python train.py --activation="squared_relu" --norm="rmsnorm" --bias="none" --parallel_block=false --init_std_up=0.043 --init_out_by_depth=true --lr=0.0015 --lr_mult_qkv=0.5 --lr_head=0.00392 --decay_fraction=0.564 --final_lr_fraction=0.0 --train_tokens=137400000 --steps=8387
MLP neurons of a small language model. Each row is named by its layer, matrix (up: input weights) and neuron, and shows model dimensions 0-191. Each number is 128 + 32 x the weight over its row's rms, rounded and kept within 0 to 255. Numbers have three digits each.
Before each neuron's rows, "fires in" lists the words (lower case) most often at its 100 highest values on Wikipedia text that the model never trained on.

fires in: "all", "org", "i", "its", "alliance", "a"
L9.up572:099122066123129106088110184064194126136151115086173105157102106144093122164132172135127106160162112147168094135194141106121146104173103150187094157100127137133187136070118131165145132136124144221148163127222180085146119099188103117099139122169111145079140159170111111163088124156110136088091080118152097130142154111156091166147126065154102111132126136152133124132134157065098163119090113095090122081101157110214065133130119116174064091129129136098113170071118171165135136137080131123115120102112132128166123131146083119096174175078120076166174136193170163118123128161134127104

fires in: "on", "the", "animation", "angle", "announced"
L8.up377:115109103092097166166098178158132166124163097114078101157097197192128104173076141141167119099123071157086067152155145166133156127156109133136118198146118138127131159101141143141116144110068163140178086129123051102149127091095122116092112129178104027117150114083091130179108175121137149166110141109140154076116171153131128151143112130200112140116178130167065126155110117092110120110167093113177123147105154118129099140182086108144111097064115165114177126110141162134106164149108131086146119094154092133156111106154099182140142173091133066106189063178163096082118144155155101178

fires in: "a", "at", "after", "as", "according"
L4.up498:101140119045149174079156173123124164108125132128144119131142151115195138147201113110143094146073139099125174115189116152174126133114139113128128129096152105186111176164128114115098134094147101129113091149157130114150141097170097140116123169137101066159108119093083081149132062138125176128113117105103141132163148133127091122134148122111137149106117128060143123082076089116120141081130067106137147117161123123162176113119032091183134096125137059052154121076157116141081114145104099095112141097092137120131103078124139117151132182088194128212194116209120148086170155128101133210

fires in: "music", "musical", "museum", "musician"
L9.up766:135137124128115155087122119117100148118173122137193098119143165155072131118095159142113127086169095154151093155142088203176150118160160127112093215140146100160119184105139100123061086112071121153109126127072094130142070144138138125058109185213133138135150099128119101077140093163188233107169111086138105122108133099097133097137109104124096155166152132133068142124093156099137164144102148151113150186156078170147097102114093152096123135127064164170130147129105148096053151141129054164127111096096124146146148088105090109115089166122109111122090105145055134129089104096093102145

fires in: "new", "few", "news", "season"
L7.up743:134162140110088126162154146110162109108141146114187099144099214123121126145118172117143117179136103122127115123102074102134117148017110105156092169167146163112102111150091176168155140115134138159129086118134139105133147169169138099115120160233089153115099126113140113174133088106121191161055097096104111146095130109062097124135107097143131122110096192063118058141157167120100104096149073141097145141208104155142071151175120129146097125098100130077076175106097165133098136102163108134099149111095133155151116129104154138138044152126122099161127148204122106130154101133181065129

fires in: "a", "career", "well", "range", "assumed"
L6.up140:143129097112197125061121148173134176149160164138114152105194100153159147142120179117103184154106084053123219141148109126125085148118150115153111085154099134111134175116185103167172094076147119138167124188144121110182103188130117112129191141164105115104113120176146081117169092128161151092122095101157132072140119080112171128177157170188114168166087160087115136137131161102139103131150052186143137156158123160106066105132117130090077182149118132168120090113107205117054126102111120140098136094114141114091166101133147084124138133121112142121144108139131204149093128153165100153

fires in: "in", "design", "ireland", "dutch", "despite"
L4.up513:156059192089095079082159099124123166153157108096134138124123119167161147166149106162106072107126172069135118020201103127150136133137097118140092155143149077130121187122107174142158159069136115084174121157163126082144097161201150097147132094135101113187102162146157113117088089137127168146119152151118120113153123060136138110102158122123146134121161178131125058140109073121094129136150090116161189101143090115113152143127111120123101116147142139139115153074095140135051075113080099088114116073149058090159113126187107106127129225129144150137157160167091119110111147168134099106

fires in: "south", "north", "night", "sun", "left", "ground"
L6.up222:120183123071144198112145127142120132131183088109163142199165103133151201132087112106082121153110063133122118107197112101117075153069115098110064098169131134098115147112121137144215173137082105084164137123153119159148083126119174110121201131144081069162111106133097130073119084102124190145095133089097095102141105173092076126176114146118182079190120123146094147130104157108135102133145124156088096086212099125170139141173113143100139122111140144099094088088094136128098155134131177113121142124146143105131141116151127079129127221127127164124097173155103127096098149164093107170

fires in: "called", "name", "footballer", "call", "crystal", "cars"
L7.up223:099146145152127072083136160088176121167082066111124061173062135169159211071082108134125133116136117121101146088131128117187108124123140112190089107150092139125176132061118150085134142153116162132113158129063082146172098107160137118133086124150097045192134119127076090177122157116074233149107097155083103117140103163103082065121118107144158153131135220110100144122122175093172111149151136168112153153137147116088097157158169133117149138108099109081106100152131164119105123108088107105116083096136117158175200116145146115125105088108109105145111178124129132091132123152109134134

fires in: "and", "to", "order", "early"
L6.up522:135166120118153142165155209096093146142116213092132098130161158116092081103110159129094042143118132124168157137163151121148115106139112127117104125128108123177186145104132158104115134184126116094129088122114168134164157159106121165091121127162101147195135153093098124153103065101160138124135115078143090147137094154050137171146152072189100141190094156160146117124088061141029078104121101107161162094103126098217126094172129142079169116150211113082138135097089166151132119125094123189122117137104141138116118106153164081079149135118144154139141161142084152146134172154183126134

fires in: "first", "career", "february", "born", "than"
L7.up436:156108139139099142147141106085133134153125061132097115187068176160097143158158140135201131135149099091172159099162094116137104147118149152159095147188093203110162143135185158175105143115120159157119164170132141087165124177124155067111118128125138113162103145175108120133112137173140128112130094095102079152151168108124109185156167118153132123139143095099099169143179113176075068121158128135094209144111143182139146198112119180078132188124146122177139191114134153144145100154136083109134141199082113181113086141105112122171047134137105161125166161171178158160182169146122118163

fires in: "since", "within", "in", "against", "autobiography", "if"
L4.up582:139098109128127137125112209118143168164155112188153157105137107133159135188171154214108148190102152091138162131123161177071096116032111090154131128203151163134188178071169145157085119167147105147178106148096130130131113165161160111131198151122077091125127150166114101106101180119119148089137155114158112094140135139127143128132110116135107142152135144155083082175131092125097125137126079112096191079121149157169143118114106130143109144182181129154089126084146138064121086161151123139156115090112107124146177117103099122123162255083151099077158119148119157134121126123087102139

fires in: "july", "february", "terminus", "january", "term", "terms"
L8.up722:127111092152143127110124129139156116131102104145105073183062163087154108126115181151106133139148127140163144142112070211158131205155091133153056125156097113091144103097181169143210123113125179060120139137089090176127073131095137141143137098195112117175177150160085067218122109093144106131050076126177131128117102096115093126127108122182069144119093173135098133185111146078118175124090175112131138082143150088169140160171101122168149185128138107151147093111089138104105111117128105149100083109126099104135111129156119128129132092143111178115125149140133155138092109212148120107

fires in: "in", "anderson"
L8.up560:104153086138090170178117146082119141134148105141102085124128095157125191178113143156143150157106112170072085137163140093144138114130102128108136138172137153107134138093150157163168197084101125142158163158126087071196134119142119133085136127185063131066146142135100104150141102127179147104094128178131122095114176095169147111135174144171150107160218127150131153191117129043122181106119125176079120084152115127133134118150135139110152139097156121149148163081099197109057139150126139050142120107149107098113113084172068121125150158103114056113214123143149127216115116123110123130

fires in: "military", "music", "committee", "championship", "man", "manager"
L7.up242:074166103128212121088170084118121161124077145191086137192114137101145146122116191151117133127193129059141120195138158098121096124117157124123078121174054090185133157081124123136117101141090122081131172181107126144156156106117114153134173178153105155083127106099118127100178096176109120165134099122117113123199121126120061119149163139189157167168128165127106066111093091114120106130177132114067063170159139142146126166122079125105189140174131119176153127107138147109135137128095090109144133181121144131074144125098107137148150129109141108084155121155119176148137181189064071138

fires in: "career", "local", "village", "born", "culture", "cultural"
L4.up13:070139118099141139165116161132139156156164069108111109137073090148142140083109134183103163123157142092080184130139137133137143148118178110128109072121141104168162118096164171140115152155133138136089085141126098157183121199172097144150128123134112097145163115123128098138110091073065166146124148108097138168141122090074091092150154079160132168131106140103146118106133108120127121051168114153146142153141160136122209193122110184126166201096166063160110128132134163111115072169090154125068099146178145127100184097095146103137139190157033111108115127151181149187128184066096151125

fires in: "life", "well", "wife", "finished", "published", "established"
L6.up438:109110125151142114164155161069145174072146164113132109138179114166067200144144174148048082100164114110123198126110119103100137110121177145105113081107109097171186094063130118128143211110139145097155145149086138121160139135122107091151121145123142142116064084092120116094121112180184125080091122070111112080096087135145137165165118079132136082162131158096108117098124083108138136152091124156144146126172147109108166133120111130144125158125079131116146154112122102107111100143118105134046095102122152112133118144134088172121142109007106142144192080116097129188165209096172104154

fires in: "to", "org", "not"
L8.up280:154146112125093133094105173066150200074100167179114153165132151151114131073119165156119118113145057066113206112134153114144143226074144104197123112202078143148123149127150125189110133091081134168146134145063130109136069118120167101106154105186118097119093146104102114149126088168089124127066142133154102148123146076124100115146104068143192134136097112126118146147085125158058116159088093116155089121156137151160066128126099149171111091165206154162111160107147130141168105124124137151096123108129128085159137102131093145090117164114112137150216093173126149098132125124148135103